{"n_head": 8, "n_kv_head": 4, "norm": "rmsnorm", "norm_place": "pre", "norm_eps": 1e-05, "positions": "rope", "qk_norm": true, "init": "uniform", "lr": 0.0184, "decay_fraction": 0.922, "steps": 7272, "dataset": "wikipedia_en"}
MLP neurons of a small language model. Each row is named by its layer, matrix (gate and up: input weights; down: output weights) and neuron, and shows model dimensions 272-463. Each number is 128 + 32 x the weight over its row's rms, rounded and kept within 0 to 255. Numbers have three digits each. A neuron's up and down rows have the sign that makes its largest values positive.
After each neuron's rows, "fires before" lists the tokens most often just after its 100 highest values on Wikipedia text that the model never trained on; "fires after" lists the tokens most often just before its 100 highest values on Wikipedia text that the model never trained on.

L4.gate1943:078088125126112098061157150141155129139088186138120155146101139062157148130174165176106182153174194111156148143148092126157153164133108187143113167199064198124103112155127104209102138097110139090151122090096100130167147094108139121109094115141142091146165120182172163070159074172098117111131165180094052072134128125093087096117130191063098094175115159101117129100161117115140089156086122133186107149158194128133145165121186132125133123089121062109124146108153174131098091154131128118142112132093186159078080149128143077107144131094161175123145154135158112159067102084094096143
L4.up1943:097168136169149136083105108090157129147104177126142089141109111152103118090112067083155166118125216122141120091125140143123101149127174129180118132198146171111137120099063176142167133154131126100135092080114116059202109157183086096098169130158128153071136091118104073115161081126078140051064121187112156109073149059129124081099117191114101100118099123110174135127091124150106124150174100169143113123118112132102145138133134103112215088088118118161125135125121147025177126145096096117097154174120143102138122131121138134104159057087081138096117127144152138096053125124081143116
L4.down1943:131117113056141134098100131139108139162084095155138174197144147128152130111103192118149180147201121068144141057150126150113129111093125115091126135123108088138079135145164171111113062113156142078160100091145176130140086091164109097113140154106213116122101160160090081110132173130103167120102129186058117129046125154136089188094148176088138116162140130115125133104133149104149128159083081116160124163157088129123107137130113167145098106118093099095151130118128135139042121053117105128115156133176164151158129143106187110138091070160124170100141114146125161123140148109113133118
fires before: "| ", "|", ".", "′", "″"
fires after: "| ", "–", "°", "′", "-", ", "

L3.gate475:148215094103101114157092183103077081123168126131124161135081172102116112180130100133093129135091114087136100135129085170146118155143145187125137152098109157093125191130138082039093140166069098119126133090159082140178075151185099101120143132077109183138128142127192146142158180161105097143102161137110115144153103093132163115111100119156202151188151117141162180141181057142137103141106158150143166135185099039123114184201093170108101165126138181207109165101132119097187130148103081153157159111109203162124170089141097120111091079101129131129170157105087164109169134173184107130
L3.up475:163171123077122162164073108142096093112222150166138154113053164137090131181061165116090107130129167069157100128099146116116121184138125159144161146071073110148115158170076102059091127153081158129165061159244095126164141117212155091131129120127151153111161138150151129146157191138130088163177164091101113182146104124153147141138144144065151155135178110144161149160176106168118084150118128090162124109145141042120101095190133173166119158116097141142089114108104138112155142148137170182133103117102142131103161175092115098144110148140085122063126189081111169175126114186126109120
L3.down475:113181151164164138146137148102194139082144105127099147117174118127107102101109159072143148173069142132126160122093095103107103110130098100146172119236121168122105144173058137063112178104168168127149255143123080118117092094116150094076155147118138126098189117142162133101143208141163124177152153070123168142068064152113149119130183108088175080153104130132124093085153104185121122118150126177157162091178113131133081044151174133100127153163167147118100132101095155133103140154123041130193135088115098082105141187108123119108137094180081121169107133161130091048130105145140131122
fires before: "| ", "==", "- ", "== ", "The "
fires after: "|", "."

L3.gate733:139173129188108120096181154166135173140122147139104125134147152185135143144089090117146134161134126175118115124123104156172150095113122110137078143051150130118136119119135119115116140100107139135141152103138183138103138100116153116145112151137104172173155145119097155132126110132166087090194154091160123126090171112148111152133158135209121131115153114135128055146133149185183152095115103074130127168096149170140157120145152197085128101112089153149113113090126063131141121120138111102139090100151172074169173141138180099140110105142090188081185170138111154093137126143117128129
L3.up733:040143114111085110097189094134166145129083116171062132147122132138127170140122074106091119093130192165107114054156120118108153109150163140151152129135154148096135120059162113140096124137094174063117116128106143121083129125125103161126132142145184106177104131126072153149121178118091107087157066118160151165161198181143117152111144101072142105136091063061177134133068136190128103111083101132115089188120178154151143131116154161095200094122134116145116143106183069097148092161147100183118127100130155133120150123150133145128153127150105165069162175119175112135113127063131107121
L3.down733:139125044138156146147096130138071177103101150175130108136096128128115157092124168094136085091135053142202069099141162121155173125101187176091079121071101096116112173110121153119113123161087091128165145135111117191107065119165165143108151107152084116158153108138076163122119118125079174095135073126124185173161172160114161185118110138105097092125150134101155148139136125111134128155103159132069119171090121122164148153129138154089151111166160093131107173161191155099134125165108160154189136138185146122098132150080078137118094128117130138147124143088136138143140109123128165092
fires before: "\n", "==", "– ", "| "
fires after: "\n", "Gold ", "International ", "== ", "Total ", "\n\n"

L4.gate1555:079141153152095114131076177135133091113109154154137133126103105145104160110158152095089108162124197192165141210141106143120124125127177094138148071186139126184128123112115156108119084086109104111107173114147085144137130132163158092145119149148078209109112102100069156137139089081153163126124163131158087093071092100141134122146129111132121132171125133085104120109103174108123091181079169057138144130127151115126114117102117119119133121134150142097109116109118079145121101125099106086155161079108122088123088138121129081121120135119067162101152128090141058146150157127047168087
L4.up1555:103107115114111158086128157157056125154124195039148127138144102127089137130139134074078174106091152128160136140140154117111112095140130088100135105153096172134168127159062106099122088107088129104115141079136134131092175159185194155116140102107159176092127033148102144175162109113136170144156114139128085142066153138089127112154120066126136098204141144135094101121102115096137175170126161149134165104088125106171078196135180106114142156133154086126111129161128044135132123179133113099116156148100120170084045157114164157080137175105071127103158119107109084129180131105074162165
L4.down1555:139202173089124099121091147157081100159105089184141167166122102142132130102237128183140123130174125103183120124082090132166109062187125149116103123138153136122129126135103120181118178094093131091128168085116134126139164120135183146099138064155148096087152094075136121125076113175172195147129130118133092158073111127063099141197101091124135116172088169153122114130166175148096159190102149108139080162132124132066116094076078052088140118203115149142128109130107106138102115152164120103113115133130127156107105148106103142092150147123085125117178116103166154133128109114126111208
fires before: "| ", "0 ", "0", "\""
fires after: "0 ", "0", "1", "2", "3", "4"

L4.gate1435:183182139144127168143160212080099153137126091128120155133053131160139165141123135148147184142133171122128142151136123192140121144134117109162117092114128166108154136152141103103129085126150163113149119110140178090106134143131099139125172140125126164083166137176104145154175115082119100179132089139095120173133125079050100036119108149115119080075129144153135165168139144197165082156156067126126163146116104106098066160137149111122176105138164116163110107127148116096163122145121132136172124110080116148095107103071149149138067099153131109142145108105130123113148124112105144171
L4.up1435:113116072115169093075098093109160129142132096112173131091100121072155154091116184128120132110139129147161134111106100165079183182073165155103138128149115177120069075133082146113184134166135114115085126088123116131108102095110143088091147125144170146159182136154140079097165125084160097165170126136169142121118139124054141103159062042107138090137115143126124069127108126137141155088087120105112143163120154134170143116084106151137182105119052086122138127098116137135117123120140105088170111102069144172156061117130121117127103103066180104151158063162087162121176106111063098144
L4.down1435:077110141111135176149155127102128108056103047151154123151163106121146145129149135132115136103074208149168173125129092156130121199148102098096126136162172102108083138163102102106090120177162153175210052120119060151083098140153172194075099167133109135123152143146093152115095065080128132150142116123130157154150085144094099138126100104148099140112157121133082176083087131134113096123109166166157135153074121180118134122094134134111065096134084124126170071080123117121123167136147161097153109131148076145192148102147135173171119161165121133116146137159067217116112061125137164133
fires before: "0", "0 ", "1", "2"
fires after: "0", "0 ", "1", "2", ",", "3 "

L4.gate1901:085147071138116173177082122181123150113132123147115091063092145095138143112143125169140098172098147107101166080062128121137122161135092127110123118061139114095095124142111140158154145139115129099092089157216166104047068090155122153132115088123140139121150118082067149183132147106150108130099141117190176185166108107121115121142113149148107157176129153114180174109167142096133160143080124188141085110038111166125090102117165094113105139115127191138130086046143106127110145109097134096171099158134128125100154147151122122169158193156107111101142192173138179111128068136143112084
L4.up1901:132122143092089195170099109133136111052156143050124086122147121166072091155130109134137067137110194092102196122064141137185107133101137082103154123083136216090190128077143123103106129131089116123087092121146088115105177151149191163096096135060114155131096148143115115150136100178145128118109149170171174139096137103101138109120116130087103139125112139148121136129078138129098126128106136078104124094125077133161148150108162157069066113156102097094134148174095108116151196151144122145106152161150126144107113162116145100082129110153120123047160148135109170149092139103107118147
L4.down1901:146147101105115125150112187162103126149110101115144126133122103114099126095099078160134069119146161189090104106110182051169079099100125154111101136142150153104157195048170072133096092093088130158126115150123139157077058160184151158172113184174138037085162148135071143193140104125070129078132153166106160143130097110113123127122093069139089121096156124141146104119214135145118106160136138122112074116159167169138111112130104145178124121156100168140135137130174128053154154114134125111176155139133109091183111115152136121102138119107154149155082093133145144094137127149093181059
fires before: "0 ", "(", "1 ", "2", "3 ", "2 "
fires after: "1", "2", "3", "0", "1 ", "0 "

L4.gate619:143157116137195182147138102105058118118105149092081114104082144132086110107136148152170126154113103081071162147168131148117093173113169160118078169178207058123121132088170136169165106077112098178128128138107133124132105132185157075105088142091148119130073178078129116166136141172120150178118185178111066118180060131136140132161197109141082135101082173159152180166138054169182133149158056144100129158138155067126099073130141117115121103053150173132117093097130146113173094148173083107131079178139124064112103170112166189176131119091163091062115153109174156069131098137105086133
L4.up619:191144114094163111108172115152125132127115127117121105085115181170098122119098133084078123092154130175135089142151132125095131110198110118166122153167138108129196121119145122098080065129123160085173124133165113082103172106140150155112121150115131149124167178210080131110177118078117109142120128203099090146119098193105154104100172096135105095110141163116104118116113125118098159162185127131115118096075168085085086154162097077112119125145118047134081107166194130148169143066153151175177145140118051112140167093063154130103123068120070157099051132101103123106176153144087077140
L4.down619:102180130099126128150212105169119094141107136105149127073137122122124128149119131079155156154120143124127138142145142155141093150107151161173096087214104089159128120124109113116099076105113125155130163184170157156112146091074162130085121114041063154117125144097086146091111068118164137169131167176097081155110104140118106108175121079160121129152146139112096103139164125123157100141161191167132061124141151106122103146131095093131112115101091139103095124147108144186145108065098172108128116066120163108150098126147122113109157114092140115123128142176153153072129130150112102111
fires before: "==", "and ", "of ", "life"
fires after: "==", "== ", "Early ", "and "

L3.gate1672:166140097142180067114179091170129118118106115165127083145166159088132156148120139099124092092113120118152150112164109131156154191183073116098171095118096138112112107138131138157134170128083090094165152145208157123126130074133124097122133130103117082124139167166155146135191124135136176190119144062133111152118164153137142149124158145163154186124108109152156124129152086118195117157130194149138103096125107116147075090089170140173127099155212121115186137107127145092132077139140132027209121145114075180089079123192149138105148115152143068071128135108176028154144142189132093153
L3.up1672:152115128160107103080125201133107066115108147189071063133082087127062093063150112109081139119144136164174116149196105103108161161065173139116131134099164120143186139124095157082163082225147154138095117139112142090176112182152163107068145126144131074162160116130126094147130141191123097123109116133160170150075178114131123149150101145108094069118143161109129150139108160147108114151122217118093114177124129118150171115119140120163139147133127069162098148143145141108111134162069217175112051148140212062152134097064129163088132107125094155132107075120093145174089121076160137129
L3.down1672:113145191161164179111152156156164171097148140121159087115123166176147138157141088091076097108074147107126127191096101100168169116128108072101109128181160107128083152115172088145122072137113120114121084139117070104117082126124154056168133107139151132131100081146131130137177107085100172104074159083137134179146140130122101109109103170131021144083153122117110130071112188107105160132160105114149093140165093141101134144170116098138111103098226142166150125194145121145110125131197116132125108126130090064141108107187117065117104090129105145198104097104087143092065063173089135136
fires before: "0 ", "0", "1", "2"
fires after: "0 ", "0"

L4.gate1213:093114102076131111167186121197097187125162147172122141124111073120087156129115099074170151171110133123112117160180153153082099207080117093094139201166126120077129162158139135146087124187115121107142110146184130169120097166127093120116063134114085140095084117083128094160090143131132124151094105160096082128096136147083176120148153124143088123150169134112136148136173149149147152079140164157136210134119155122113119138169151099132124160124140119109119145089137110124100092090149119134143099085033121099118168167115162158079124124173080128188146124107129127069134184143111147139
L4.up1213:156160098144139135142162100161102187141143143068090117131117173123100201107119120088134123129074124120118126178052154159080178096168096096088093138124180115086146169152142146102103123128108130131110101175144113147171139125084138167172067132110160050153117138130121100140096168130126127113118129113080122207115133100113078162139150182112142130167136089127106137177131111139150118078163105179100102165164149118091092142167116108068130148139083090119139141160107160208108151090107122114100126092133126148133153156178190155112123104095126105135157155175157156198173147114206151121
L4.down1213:120112156105096134140135147179146123131139161171060097157121195114147155187142081127130105128199149178120164200141132130120140099172202110184054087068163139100185175059047169118085079101102124147125129149150069154202132095123125160123140124131093106147151159113122106114151096105143104086142112111073079175176137161097144128154151133129094116184131059108096124159140089137137115125133202100121125120155206088146106124087096066098109077100121115214186131127096093186105117091124165114106133176142117117149125104119170149129172152147097118119130078193132100119116115143135149131
fires before: "==", "and ", "life", "in", "life "
fires after: "==", "T", "Early ", "== "

L4.gate1320:108126152158119092120130112165136122144165174128116119100099157162155120182163131097117033066101138134070203147117106098113109137123104118122110164137176124136154149076112126173066145137182131084171175092079186164101086137139136150169170148092129187113094150158130154071132095093145109133182120168151139140183120122170140136088139123146148155078145129131142063154090140114168119088078126110105219071093155105137119216142142074195153162161119126104140111129134136139178065095132130140062129097130150126172101155110168130132114142146132102074095108139136120109118174105098172132
L4.up1320:123079173140177062143143150230123135118149105133090130145134088164147083157169162144139121114156143116122121137173108165094169137111106158198163108170197138159095153125134113138123146139085142093145127181146163096168118129222147150132198092118098163155114119110117106145147111132099132130130057105190166062171113116153108118130105145147167184183125160088154133122202064144090082104138104156120128141120132112166104149144193145120123142123088178097114140172140088164182120072113130179083117130084137082176183097135107177169126137133079148094074120070194133151127110148145126120
L4.down1320:097159127097175137120118147159067091130117181100131124114128169073137158193133166108109129138079084092152205124123148102148124113084181132144192098160122145092117146168097091151121121128154215062089255093126135084133115167120156126155183135101083174160119111134139106111132145084097151135117098185163096158177159081119179111113111100182098176145108074155089109206129154141135134135085111128152126118114126120141077151090128139116070110148132169110180115140149144111147141094115162143161126079101141125173121149128142139120124122127085081106155070152112096174128029093024127092
fires before: "| ", "- "
fires after: "|", "\n", "Stadium"

L4.gate741:131129129059081091075115079120176197165141110148084157154158164058104100153125149185118165133113096146121154098114163110121159158132141167146142124146133158125178166144143102143134158147193119110144112136138150124136098067150136128119112149140133127158168130119094087128136167086070089125111165149131115103199135099175122088128119156081081142115158112063145146110113120162109155147055050134149086135137092122105118178200141160154180124179104162084099090092124136150185146144071140090132091180175121115128124083044159111087123102105061169120091116139109081119133130158137095140
L4.up741:149123089103154157138112129125150151194155135103101135136133151082085128177148157139105134109085134068110088127108169044102153129177085101106130156140162165095165115126171103158136118153105130110069085159084080111149109109188092130063081180188070157132181152175167094164224111123096089076104147132095142113169130114122145104169097152102150083147134176127168137135088127160123103176114057131144160108122114174107090145151121155165149094111104144152164134118171103104146182166123137116100106160139055119201158084095096125155174185092079134114145091222080133133128138183134089142
L4.down741:090095096123101166147081109182138155163087164188141107111067114092109085147105149086101119180156048140151141118139188159135201097149144163085152086101168146131106165129105158114119103171126143158149144118162084165123136202104127144191164101097128164115135085173146168186136127103091132091104097123117115138148158143112122141182135136106155133126137102102071164117105137133144134188121038112136144142144149150149109103140145060091194146114155172103135070094095165148101088140154143119165148173153096094168121092146087150145132228100100123156061152081139132130172073189144124155
fires before: "| ", "; ", "|", "."
fires after: "| ", "; ", "201", "."

L3.gate601:151110127140127210146150177104194087099098116128105114116185087119120087159094142109136154120135164142111174130181082106080178093153165130120124125158121173163219090145094126133105155130087101158114115125137204159137167134161185184083077129094117168107082107139122173107143138093120136148109161112193101145140092094175106110096191123109160136167149083072149177075153064136084088160115107117108092125162176104138136138035112114113102152115230114151164143161179160059122168147104133156122119083129055178169226115147108070127159142141165045142091154095144141171127095125095126064
L3.up601:164155101139102149111105100149157148131121060093146099171158098060132101107142112140095119161065133120162124123107085071158148218109158097127150109181162077150067113126106158150108100096127095094091149123116160095159178185189106099120181119138149160069126162137121162134075153100152074145126123179100134093122104087064108027158098127158114111181167161170118154117105157108131084149136127139160166119106080199130155123067063178102228150122105176089133130185095140073103128120090120081097112120147109151086121092140152173180155164115108145187120129130136129085122162195095114133
L3.down601:149082144133121141079106149126115146104155121155108079106112114144110117121116113134144102088056190159128116092176119185170164119127140106140103083147148132154114129121078175115194139132096080130154116102174082108073116073127101153123140120112114160120072105163177082140156100133136125106148131151195233166104158137174159140080158119154117050082114089201193111149108155137160080102124182166151111140119060157106121166139079136129102130049115115124100085142076116118076103140123149179118186109106137155169167151092087168192153156117091170130124072108165086136122100176083151061
fires before: "| ", "\n", "; ", "-"
fires after: "–", "-"

L3.gate1965:104126074074120161159109096158123129145224126138134155115103083177112175150136113165169139098098137115087108096152108204056180131129095135159122101152106109154126108168118181149151113075123159131128145130152107196105125133123131062118146087112173128116141121140116137156126112198097126113092113167125147107160127117181146130146145086070191114142055155133076114151069084171117118112094154159162160130135116163134132088130048121181060098092136103186131103125059103148127111095090129099163130120122209144128102143122106139151111122116153160118123097130199147145114126135174076063
L3.up1965:116128157147096060151136142148110107145202083181152068129075130124125093197140118137159077137164129154041131147127133101145163142172175091099096169156082095080091110170061118125111141121123159120134108123079116142133073170130107128169089145083148062129093126092130143101072138158107104150065085130168108116185112086123172137070177107086140133130097146076139081090142098121087116145132118134147100105212211112128155054123105146117148136150173120089101111080089112122151119093152101094128098127135117146086083134093117095089095107124118142028119147056146129092133134127127149166
L3.down1965:090118131172126170125192089116121167109226062122157103126131153118160190145168187132091145187126135129110131121146178107076148135068065171169109128075086153170110081159106129098123121166111099128160130069112153157092126144097116114086159152114159115153132114096107139159139097171127119066118120115109179086154132151147166080165162131171191119133144103142047097108186110173195112085146078153096092104135137133183197156174080126132126138113108105131112115164116145137119082132156120073039104118163062145112134147094062161182142135142170108133166053133127179071127141133161107113
fires before: "- ", "| ", ". "
fires after: ".", ")."

L4.gate244:151126126140123168189176054102129119159166165078106173162143131126153088115131117049198110146124129119152144122168114141097176142161121145111124118162160049144153060128141140119166136151147125135107126130114083122057109124110130095106146116167145105131143121138138074175121152135134102094080163120043135196128150161213120116096156092061163135126147182062080153113100135109170177093093131120137135172037123142133114114091165139100095140112221051129120161162112139126127152122110142159126150173098151107087131153134141145193174155062218152150136148146133080105125147139147099146
L4.up244:117164062144121125147072177132192135090154130112141161123107138090109144202111088108146106120147226100130155095137161098105150084141094115125152077106096105104115136121133094137074119198139086109137130156115111110179133103110143119098135127133151181095083175154123122125173151122135105110121112067102112087123199083074131084115137099152164116137107125128111161131093150080157132118115130130108171117124106157113166130148136158096161168160113072071100121198135159104123082179130127134111091156116100122091191083100182099172134105092129139166127141127087157086080120150141174110
L4.down244:123122145091086120087147128139081130157127049134173127146128133161133154105069116109154091120133099105216183153121174110174153091129140106177108182123165142144100135186069146163190170097103114097106188135149128161126117134106161160171123100123136109144115136126145107162111160185159116138152086121166124139096183095144132135136166136114124130085093090088131124116114140074141175105077102176128158173136129123140155127090134126077159160150145137146108102100116130116112155080236161136138154177125103082138135159142105101122151153118111120132117049141092131182152165152122176126
fires before: "| ", "; ", "-", ",", ".", "–"
fires after: "| ", "; ", "-", "$"

L4.gate1501:038126088112131141090087141135090137127075168154078073099148107154172125166149184073131122144153101143098121130130135127131171167106163135076174162097143174150151123134115215136115114114179209135144180097145113129137145135130028111071127105136082105156193101146162136093125127163150096144132166105104108116140073061109113128081137135145131141082218188145141122204134176109154132164129152183118195109171081078163153144132148102125167100156071115137118139151171141108101060069149118104122144104158139202153082164124106143122119109085116088098120122152186140089098097115096084122
L4.up1501:099158072127129142123133110150094123164121129154121055120161083148112100095144157130197169145157090133122125133100152127117187161175129152146111141125140175111141098170137162091133121106154158111069140088159117104116118122092105103109161163182089131245132097160142152130093079181111123146163194099102118089152104051115117142098123109074112155102194114111116089129129084140166156158148122194143139150135069098111184168092123105075147157210111128152080110117124136074113054076118141107131148123148098159143099100093178141121128130053118158099130146124144046104063104033095096158
L4.down1501:121154148079126126180104124104091140105124135144111153095194089148120127141124152113203142159078095160139140143107144138146103118100136146076137138114151204154135124137095111074181148143158111115104255192055159120123150130097126124099135081133104153206135164086103151157139121163114139105093147060091086093167170098160107095165071202128148118105156124185094164129158132131223147113144108114119133057119148092137145065127172171128111086169123095167072140083162117134146077085121157139165090118154098183160155152110083065119096123087094181187132085097091142108123127112116073160
fires before: "of ", "=== ", "===", "==", "== "
fires after: "|", "one", "was ", "is "

L3.gate1931:154106120155097123166096121108200132207102130106132147118139122140107081121157128131081136106142164100097138110148080138138117108199127140084131121108123123048166110119105131107155056088085108159152092151150071114162086151111119140192153140105151119157116140130121133159177127101122088096157145060094130145145112196198116132175099106093121098179142132106123131107121122130160159124148114150134130138131150075120164159135103113126141146175121121080117147211091048117145127219146095147132070187145091114125109154129116149128105103149141098122117142077151098076113085153167156112
L3.up1931:160096103174135155153087120117173091183103144034127108093108124103126123113078122175113080141139155143111135176150091022127116146174149163118177163070100144140109143129101193118136072155116165088123137125096126060128045142066115113150114075199101152173133137116092094146114130140140102088060121143115114211127115124153139173156177089143112125077109118094142121117047152119158136097143130158086106178139086164098181145119122123176147110103137145122137125072129111128120153180192146110074154150133096107089139116175105205143099201140103134153185129110152120109146151171083182115
L3.down1931:138110115143137112158146170089075091137045171072061147082138102151105100156085103114131107148148145174148046093121114105160100146101139154118147125061194185163079070172114122133154120067166161155073120094138096141143111098170128140131175111138112102149142156081191093112083100118117104117138171112080105171061103143085136142145095079178149148121085150091168103161154190124183151155125121150137151149131124096129123110135107103115113118150134099175156075083136111151139058073119140154156181153102112116167127136144081147111114102118062194105158140093115115210098097120130150092
fires before: "| ", "; ", "SM", "/ "
fires after: "| ", "U", "; ", "Car"

L4.gate1774:152186203059067131165143076121156141172155096145128166153202058118083132093131217151127150095116137097111108101126134166096153103067127162111087123150129125111077153196104104130147089190128142107165116174166137136100170123142108114093129102123147085097155122191149107117106134128161212214161127119105125175095100121134149213143208129162086079109144121094093187073120135097135155138087191151111171090140149120102078124140148133095120062133122155105151167086117150132128119092091161099148181118147104132129084100096161165129110137141086164087127117120165080132136107160065110124
L4.up1774:122130079149160159100125144130144186185074129093089160108165146078098096124174151142144146170157167178097159126157148109115152122081111192113156143112137153162130096096144119144152092153134123126139146136105137153130105093140140112112120120076134146087097061213149088096140100091089139137169143169136137114100087101191065123089144119117175152098124169170110114201160143166138127111092132137085091103109136083114136159113090125136133117159176101105147179137117123183187062116101128062116240123134126139141088158154130207180088134129191111145157135166085109130111119104131146164
L4.down1774:103102117105143128071082116174120132139150150155146106144116105079182172087110147146138166129178057166101120070116089150088169126124058144077139120161151153182086125155149130093166094137156108082095086080136141107154109117116148190154140130118103121111133101122131104124137094129167055174073159168153103065099141142068113133123199126182087126089111162123169086136091099094099158072119099067096137110112138150117079126101163143116137121119167090097147121122130122136122109208148113053137117069160129155091078151092113055110144117133133092115183096093144170116137130138100111126
fires before: "0 ", "0", "1 ", "1", "2 "
fires after: "0 ", "0", "1 ", "2 "

L4.gate1469:141112101114091111079042120145184143190075174116120127164117059122127138155112124147155137167190107102128120103075092131109145163169083155133146155122153078153116107163146161103162098131182096105139122142133146097111081111133118100121120143110161072141134181113170117100166106124111154099110168070111155132093100127109163143141115182119135097142097127156133153146164102116128118140114088174119098119118101155141096150166162125135175102071145140150119098096100074157202125142128135088115129167105130157128132105156105098168144035133137155117121154125168097180148178139137157107
L4.up1469:153100106145149136088103170105135124127138121125181131122162168110093134129104118154056087195183127121126139140143109112128062125135135136112156138138122155182100130139169100108152137104139057171134155084173119144156106148159134088096122119193137109129107098106129094170158117097126182157169114112118157145049070090088120132203172127158142124185119155113111097116055122128109167191091081136067117098076123112152112161122121158171120114053122095127157042150142043089161104143122146123067133123115110114128105068101129117069069071105084146120109105133169152139162125192132131144
L4.down1469:163139139144102128102139153171097154173140114120151081112154116091184172075111168138087173152180128111145130129164146146195091079141144128119139133145132124148116086118150123169117135100102103163115116127120124165143093136133184185104101106083184134176121165105141115099150129093125150169103136121134139119170143036062124150100107079168111111123157129155147117121134129165119197098147111125116140204166153156109160103140082138131113115163125141112131129130119092111112126133161152151116177117165133116120123090111103157127150091150074162163172127122109202152123122157225134054
fires before: "0", "0 ", "1", "1 ", "2", "2 "
fires after: "0", "1", "2", "1 ", "2 ", "Re"

L3.gate1026:147085141115151073164166094103138178147202148158149147082072131121106124139134159181153050121097117133106183151114131093147076151118081133114078127165154131117094098120108153098117111128150120184224185133157101141148105122133151153148113127162151125121171155129157146136133146120136132110105125102117203120081152101165126124126130163124114109101088100119115121106133102141140204129113171121166149134150109112133130165105116141148089138094143114162087071136125093116131103159137155100147160167080124111102106079195194115112099117172096136063165173075110163147102134252104148128
L3.up1026:137079175093107102142139058136160116098121089100149092108102136145112095090169088127139127177107129097129204201101154144132050166101090081143097112181143136100119174086093101149190136144136114160176150113177148163130137150140112168161137154120131153134156108092141092140059093128082116121112129109161155065117147074159108115127179147089117113109182106187129132089149090133100160180163134168169168140151079074120076182137106135089152137144146198243111115115104081078119098194114144113182153138111180108165065135132110062142106116146123165136081169088112126131091117230096192112
L3.down1026:169079121124148139175079147175175128087111149142086129100107112111073090084129103126173113192082104143173131098122135084111105136104169094123136118192109087122118169121145118119135150084122130147127179108157099186165142099154105102132159091184085132156111135135171112119079046151185124126155134161146121111109114091135127104137175052114136154116159147129111110159167096165176066144155121177152149133194124115148094123112113044132160089135129166188136138130126103118138076144086112171149158045118138126097112109182140135137027134132115117084116130113150123088123069112139135122
fires before: "| ", "- "
fires after: "|", "the "

L3.gate794:159139137087131092184094135117151123075132121139120143173144162125107112106146114075106121107078175152179207139150115176130137153142100118141168062161167136085134092076125121154081185084090108150107100102130073098177081130109127096045113141067149172119124158113106149074106166119176122058140062080161094171091119108139137125114078121107161120138144099106144112119107115136133104114102158087155076109146136132131144147178068164115055068127152180150123124116118057135155130172104186154160077121160138085059146122157101146108158140084112085103188164137099094077140136086121120071
L3.up794:106149097134134126123082116064145133151112085135191128152149152131112139122106107159160119158151130106114139110143129091149074103146135068162130136143096122116158105077103138134143142133089130079088169128117095118159100136077116150182085155151142116085151172134119135157129111126136123112182130082163148133119227152072105094101143089102097116147139133089111078095134143199115122080094152098147108131114135096087164092144131166137142103160133069073165143158169162124172059162177125110103099135132127086138152102142147085138149150110136130120153132125098098105125140151177140141
L3.down794:140116137112117120146089185117092090120172150105091120124128155185153157105136113064097178122130088170136164101166131106162151138064085147177179084133151120177133077137068107076107099083137131170158198072134186146130110148202102118157153121102128095150144146106150128100156113126146085092107118138153093148129093103174152145104154150181141121188123124126153159169163174094077155102140146103134156152150113167129081115140077160088120123102133174152153073133033139192157139113139116138135157183146059084111155125154143137145150169154118130144168151123119118128133130092136154060
fires before: "; ", "| ", ":", ".", ",", "–"
fires after: "; ", "| ", ", ", ":"

L3.gate813:093142042141102112121127085164153102145111172192128193149142105098126090126128134144128128156102029167093111109129145114169108143105176122137116122077124126116142146116138161094165096092170126091129152113125146108110109111147131112196127161159146139101153105131167135129128109132161128133155174128117167126096170104126171100106128124196083165176082220116155155107111179144085091115054196142156202119129125122214167163112115159122091120158081153113113120177145112108108120080162109174056090104128113162198089162117122122150128188062109140175113118114144162112113076125121102164
L3.up813:130135172100121155084131077059080119092157078119140108068168093124097130130151171109160150111138181128125118100116109155100113107172176088170099140108183121114186155113092132174190106142155145155130123131132121140122118121095092079116113090163178163116104105119136096112110110175148151114150135136128120136112107166152076146152126144129153191127119143104175141129176073112107136155142171103141150160100096136133121138102160144117117060159190139179126131097151156174142160164111047142121168081159107132119179152101098139115117091136139152118207141173119062037106161075159087094
L3.down813:113089087160181097141130085140110064175119126142082197152141078168166132118122140127162160133161175100148138116158080112108095124113141099198089152109094129072076139152115108163117141138117125182128121120134093082113125124130090148166129137152116136054135103137124144101101102127108105101198135140150135136128140164155158097136114083115142132142109168118115115099139168115159135160178144100128096059083179127093111134149155092166119076135096103134074093111172160082127120151063113150185112139133142112062110137178063131151124184109113163108098122143082129060110109117187155091
fires before: "| ", "|", "of "
fires after: "| ", "|", "Ref"